Weights of a small transformer language model: 16 layers, width 192.
MLP neurons of a small language model. Each row is named by its layer, matrix (gate and up: input weights; down: output weights) and neuron, and shows model dimensions 32-159. Each number is 200 + 30 x the weight over its row's rms, rounded and kept within 0 to 999. A neuron's up and down rows have the sign that makes its largest values positive.
After each neuron's rows, "fires before" lists the tokens most often just after its 100 highest values on Wikipedia text that the model never trained on.

L5.gate96,199,207,246,198,194,223,193,238,177,194,195,173,211,186,169,207,175,211,225,190,203,185,257,191,200,211,243,154,168,206,196,203,150,161,220,200,180,225,197,183,225,160,186,196,205,173,253,207,217,215,166,194,184,215,213,206,197,197,218,175,209,251,164,213,174,155,192,240,189,222,172,172,195,172,251,241,198,224,150,197,209,193,198,119,233,199,233,254,188,206,202,216,186,142,213,172,243,196,176,153,184,206,235,238,200,184,218,228,208,239,155,232,159,174,229,149,212,186,193,194,190,217,235,211,148,214,194,205
L5.up96,186,189,200,199,184,219,208,186,238,235,224,224,123,208,168,202,216,184,199,185,206,212,235,216,238,136,249,160,224,231,224,205,140,184,210,273,165,223,232,192,179,227,228,166,173,198,247,257,238,204,174,210,193,176,240,235,204,147,246,199,234,229,178,218,176,155,176,234,147,185,186,131,199,194,244,256,196,191,160,231,269,192,165,151,211,168,207,208,187,209,172,218,174,199,195,204,182,271,221,170,146,233,230,220,209,165,199,244,190,178,188,208,230,186,227,208,204,193,177,203,223,172,229,214,170,128,152,183
L5.down96,194,177,152,218,199,232,240,211,160,172,188,186,192,149,189,145,186,188,190,165,198,184,160,167,184,219,187,217,215,195,206,207,203,231,249,174,210,222,154,171,196,205,216,256,209,235,171,158,186,191,168,202,162,205,132,207,219,160,176,235,246,245,246,163,180,210,203,239,191,266,219,193,190,207,215,187,191,218,217,229,164,241,245,224,218,202,184,208,183,187,199,173,241,214,196,207,154,185,193,241,132,203,175,183,222,244,197,210,219,192,229,235,228,185,216,204,215,179,164,234,217,130,243,189,225,194,168,204
fires before: "4", "5", "6", "7", "3", "2"

L6.gate163,206,236,198,205,248,188,202,251,217,149,211,195,170,198,209,236,198,181,168,207,261,235,178,213,244,226,231,159,207,236,210,196,191,224,170,205,161,169,182,132,248,191,163,205,210,205,195,180,234,157,195,222,141,178,161,179,221,150,170,174,216,208,209,221,178,195,207,181,203,168,193,166,182,171,262,184,190,207,205,215,237,257,215,189,162,244,235,237,226,226,189,222,194,173,157,204,170,251,183,252,211,178,249,184,211,233,135,215,215,182,210,204,191,222,217,153,212,202,231,200,218,201,199,158,210,178,192,201
L6.up163,207,198,159,190,253,197,188,285,227,233,184,182,266,251,201,208,197,194,156,221,191,183,192,235,203,187,202,178,230,152,185,192,230,188,247,162,195,196,260,194,191,192,234,221,162,191,155,216,201,190,179,171,210,209,204,190,187,214,166,193,173,156,197,160,241,197,276,187,147,192,222,154,211,138,259,218,166,193,156,190,207,196,222,209,173,180,186,162,178,205,161,217,283,169,173,183,222,206,197,183,208,238,225,191,229,182,146,172,208,192,204,157,241,210,159,211,233,148,179,214,192,181,203,185,295,221,204,168
L6.down163,211,172,170,251,222,191,171,243,185,189,191,215,220,205,221,162,203,201,197,234,176,219,205,142,196,164,187,187,175,224,180,210,209,149,158,181,211,190,176,212,207,124,222,243,209,185,172,172,247,199,272,180,168,110,224,250,244,215,170,178,142,169,209,185,296,158,206,215,196,211,238,196,204,200,204,227,205,158,204,226,179,182,198,162,197,209,152,233,187,207,263,205,197,206,210,125,195,188,215,237,111,175,256,158,246,198,214,159,228,192,186,193,159,175,155,175,214,159,233,239,241,191,169,220,237,195,209,189
fires before: "man", "ic", "ished", "mer", "er", "ent"

L12.gate408,201,225,200,260,218,149,149,192,217,205,224,168,237,158,216,211,179,214,193,242,203,179,164,201,221,193,203,177,178,156,220,222,184,223,199,140,246,183,173,169,192,249,173,133,158,157,154,219,181,229,186,192,198,299,156,175,172,222,223,206,175,150,163,175,210,229,225,167,185,182,209,238,214,220,146,197,156,161,145,183,250,182,240,213,215,227,201,166,214,218,255,153,201,200,253,206,160,230,206,227,205,173,243,245,222,212,194,220,221,196,251,172,215,219,176,244,206,210,187,189,189,248,162,182,171,245,216,204
L12.up408,212,219,219,205,211,114,214,196,200,187,234,237,204,152,240,178,216,211,215,191,129,168,172,185,186,221,190,228,200,227,236,264,251,190,185,247,191,184,248,191,206,206,206,215,240,164,208,182,153,216,242,152,186,200,196,218,235,230,136,182,150,203,176,166,158,214,236,189,151,149,164,204,184,242,175,195,230,168,188,253,168,239,188,256,165,195,252,226,213,218,223,187,198,171,194,201,180,227,268,189,205,221,148,201,214,211,209,165,232,158,172,170,236,148,237,227,249,224,148,180,270,164,182,172,189,154,210,212
L12.down408,231,209,209,207,212,211,193,158,197,220,168,187,164,207,283,176,231,182,225,234,218,147,202,225,234,188,196,224,193,243,177,245,180,172,215,240,223,159,159,151,174,202,222,232,197,217,231,228,173,209,193,163,261,185,206,149,209,210,211,225,181,208,158,194,195,216,169,244,191,147,123,228,184,177,164,213,168,186,228,203,281,198,175,196,190,165,215,200,262,153,162,149,142,205,133,202,220,207,188,205,224,240,223,201,170,169,203,204,156,200,185,151,152,171,199,182,206,252,215,211,230,227,200,225,160,189,197,270
fires before: "el", "or", "ual", "am", "ing", "ent"

L12.gate132,202,207,199,193,167,220,142,206,239,149,204,212,200,215,183,190,242,157,202,212,186,216,218,236,167,210,235,179,210,206,150,165,153,233,174,189,238,178,182,168,176,178,224,201,245,163,208,190,162,206,191,185,215,160,185,194,200,224,202,175,246,210,206,227,164,192,290,193,217,212,219,224,173,179,208,179,189,226,212,165,219,209,199,231,143,174,152,195,226,209,159,172,188,202,214,235,187,149,174,162,182,232,191,218,193,226,194,134,130,266,201,203,269,236,212,208,167,286,186,153,176,221,213,170,240,207,191,142
L12.up132,231,185,206,231,228,207,223,163,219,194,167,192,212,156,183,182,145,228,262,203,211,177,229,234,229,153,187,191,178,200,238,237,162,222,211,220,227,156,173,224,156,138,223,185,205,166,214,209,223,228,204,186,209,164,193,210,242,170,169,274,186,234,218,179,212,239,204,230,182,215,231,180,174,192,213,176,259,136,203,156,224,202,257,173,211,195,184,236,161,165,211,170,203,178,210,237,207,221,195,185,274,230,211,173,206,174,155,174,131,215,270,248,250,248,228,231,193,266,189,220,193,191,178,215,172,162,212,169
L12.down132,218,188,206,216,207,234,201,248,232,256,192,186,191,186,203,231,179,155,183,179,167,267,204,189,190,195,173,177,194,193,244,205,198,186,229,226,229,161,193,282,211,166,188,171,218,170,197,199,244,120,189,237,230,154,202,192,186,227,181,210,192,208,251,180,213,161,208,174,144,186,235,166,199,231,191,189,201,242,215,221,140,237,245,164,189,224,154,222,166,249,212,248,161,153,186,232,216,188,186,166,179,200,195,186,194,226,166,194,191,174,211,221,248,217,200,206,200,199,157,202,183,245,208,188,203,238,120,223
fires before: ",", ".", ".\n\n", " |"

L4.gate77,205,174,180,250,177,167,206,211,178,243,266,241,193,234,238,193,222,266,192,155,199,236,176,246,173,167,270,170,215,251,194,207,172,186,192,187,208,210,190,251,222,211,173,195,225,190,175,142,132,247,185,209,201,198,217,213,201,183,209,239,182,191,184,194,172,221,247,221,169,151,178,222,168,207,216,203,221,162,225,204,192,196,188,159,245,179,198,173,195,200,179,208,240,238,195,223,149,165,188,168,231,234,191,180,202,234,169,181,239,182,155,208,205,218,187,147,209,206,186,263,201,135,227,218,208,169,223,160
L4.up77,247,190,165,235,227,149,193,243,158,200,218,201,177,214,174,203,198,219,232,175,190,217,188,156,205,238,232,205,243,243,221,197,245,225,153,198,172,190,166,199,194,225,206,164,225,241,237,194,172,206,200,192,224,171,125,214,144,204,147,235,201,211,228,182,186,169,221,233,234,213,182,191,137,206,156,177,249,166,187,158,182,197,166,165,216,209,176,191,185,189,140,243,209,236,188,255,191,191,198,205,195,211,194,224,202,214,241,185,218,227,185,209,181,193,246,179,173,210,244,246,193,145,248,198,238,199,199,174
L4.down77,194,141,172,201,232,217,220,201,247,230,199,170,185,215,186,182,161,234,170,196,257,228,166,203,233,197,195,181,241,188,196,214,221,204,259,194,158,242,180,193,220,169,184,184,177,225,195,231,164,199,191,202,179,149,163,160,212,225,153,220,206,231,214,194,211,185,181,237,173,204,138,163,192,170,207,168,223,249,201,151,160,265,164,154,222,175,193,243,161,166,193,176,153,239,185,225,179,129,187,178,155,212,196,226,268,162,196,152,222,194,190,197,171,190,186,211,218,202,205,139,247,199,191,163,229,239,237,197
fires before: "1", "0", "2", " |"

L5.gate89,213,242,219,235,183,186,180,172,147,218,218,188,227,233,188,248,164,216,218,170,172,167,238,203,246,196,185,267,268,257,238,257,218,198,218,197,206,116,196,178,248,189,174,152,188,239,219,203,216,191,185,189,166,209,181,165,164,190,118,172,192,243,167,180,146,204,160,237,141,175,190,220,166,219,195,206,244,184,180,188,165,187,199,178,209,140,174,185,193,230,206,231,206,259,205,140,218,206,205,198,232,212,239,212,160,162,224,199,222,195,174,245,170,158,205,194,191,215,194,238,177,194,170,215,169,234,168,218
L5.up89,178,188,229,240,213,240,180,230,192,186,184,232,149,235,190,189,204,196,207,194,233,200,196,161,216,180,223,175,206,214,199,163,153,183,261,181,162,212,168,169,207,199,221,162,242,190,266,176,194,183,165,197,211,200,203,254,210,228,201,209,143,170,196,221,185,204,205,247,197,211,182,237,182,223,240,218,188,206,241,212,294,200,190,195,240,267,153,154,184,192,205,239,157,180,210,255,242,219,190,224,241,192,178,232,235,207,207,235,163,167,167,228,199,220,183,204,170,230,224,243,209,206,168,209,224,176,165,134
L5.down89,217,211,197,180,220,216,173,243,223,174,205,228,192,172,170,177,176,287,176,225,203,211,203,231,253,206,238,185,243,187,266,205,168,200,189,144,167,223,171,192,227,172,202,182,205,182,228,198,220,205,176,218,224,172,176,183,262,206,226,177,230,197,195,232,187,234,181,238,216,237,205,189,206,208,197,166,203,145,231,148,221,230,223,194,230,156,145,236,210,259,171,194,174,216,239,230,221,164,238,238,217,194,215,223,210,228,140,233,171,203,206,204,207,249,223,247,214,202,165,196,212,201,146,261,267,189,133,199
fires before: "2", "1", "3", "0"

L12.gate55,206,201,200,196,169,133,194,213,211,216,172,215,242,161,187,201,168,172,173,173,180,155,206,266,189,194,225,165,192,244,176,154,191,222,176,212,175,227,183,157,173,203,153,195,257,207,155,219,230,167,177,215,259,222,178,197,162,224,258,172,226,193,211,202,206,153,247,155,170,187,175,184,165,231,213,206,265,142,245,207,152,223,198,248,270,255,191,196,229,205,192,260,157,204,131,194,156,203,212,158,210,234,137,182,193,167,165,198,242,194,185,214,158,241,217,149,216,183,167,243,232,242,223,237,201,241,198,188
L12.up55,256,136,197,215,242,219,222,235,207,194,219,250,176,270,205,228,203,190,180,190,260,175,241,180,221,224,219,200,226,241,220,204,207,152,228,204,219,206,168,154,238,201,106,193,165,176,232,205,181,186,161,223,182,149,191,253,155,216,184,248,212,194,160,214,187,225,200,255,155,246,220,166,185,227,191,227,179,202,211,224,181,178,220,194,151,190,195,164,152,168,224,224,196,226,193,174,199,194,205,214,225,210,235,243,228,201,254,228,178,165,221,216,198,189,237,270,166,183,202,204,222,159,211,204,196,155,208,144
L12.down55,204,217,240,225,170,218,208,211,172,220,188,214,172,196,183,158,180,254,209,165,228,210,223,177,197,167,237,192,195,207,225,187,227,192,178,220,149,228,191,227,247,234,249,180,242,232,216,214,214,118,156,162,269,233,214,232,147,227,283,148,221,223,216,203,161,187,178,199,180,177,181,200,190,209,216,222,241,209,196,205,194,233,205,210,188,123,224,193,219,227,241,182,166,175,148,208,206,199,216,144,201,179,198,231,169,224,192,158,235,241,188,185,240,199,221,183,207,173,179,164,210,247,191,149,175,190,233,265
fires before: "2", "1", "9", "0", "7"

L11.gate88,191,137,221,216,168,198,156,219,166,180,180,135,175,195,155,163,229,190,208,192,163,232,205,213,195,204,187,222,159,155,212,222,179,187,193,144,236,184,176,260,195,225,219,245,261,204,193,203,214,221,186,213,162,195,210,213,272,180,265,264,164,220,234,209,205,198,157,210,210,243,203,189,161,208,207,218,201,161,155,174,169,194,224,166,154,193,175,229,169,173,175,178,205,124,226,201,194,210,190,163,172,169,166,163,213,224,194,210,134,160,199,226,281,193,188,139,151,227,212,183,187,206,189,223,215,163,177,177
L11.up88,223,207,234,180,163,246,250,188,214,198,199,160,205,172,223,192,168,193,195,193,175,250,165,205,184,224,201,194,174,202,217,229,230,212,168,193,216,178,202,258,196,225,193,185,247,162,207,208,154,249,214,205,187,167,208,268,135,183,205,162,209,200,228,196,207,233,179,181,204,192,196,148,160,178,168,216,189,197,219,178,218,298,220,151,216,212,203,183,135,225,218,227,192,176,177,179,220,261,188,134,208,175,181,182,196,217,159,186,190,169,230,153,250,120,187,225,196,291,215,212,194,243,210,175,240,190,209,217
L11.down88,213,246,198,189,179,233,204,202,242,189,257,249,188,163,172,223,223,186,227,189,167,228,239,161,187,198,164,219,150,197,241,209,226,202,352,180,182,193,180,229,183,163,238,245,208,197,212,217,226,194,228,197,202,197,194,178,199,206,127,221,242,221,201,220,175,163,201,169,182,225,200,178,176,199,190,156,256,254,228,173,148,165,210,252,211,193,180,242,216,207,239,181,219,208,182,247,181,169,206,211,219,243,283,198,232,196,170,196,209,211,201,205,187,180,174,242,190,181,204,197,160,185,231,222,206,228,184,123
fires before: ",", " City", " State", ".", " M", "\n"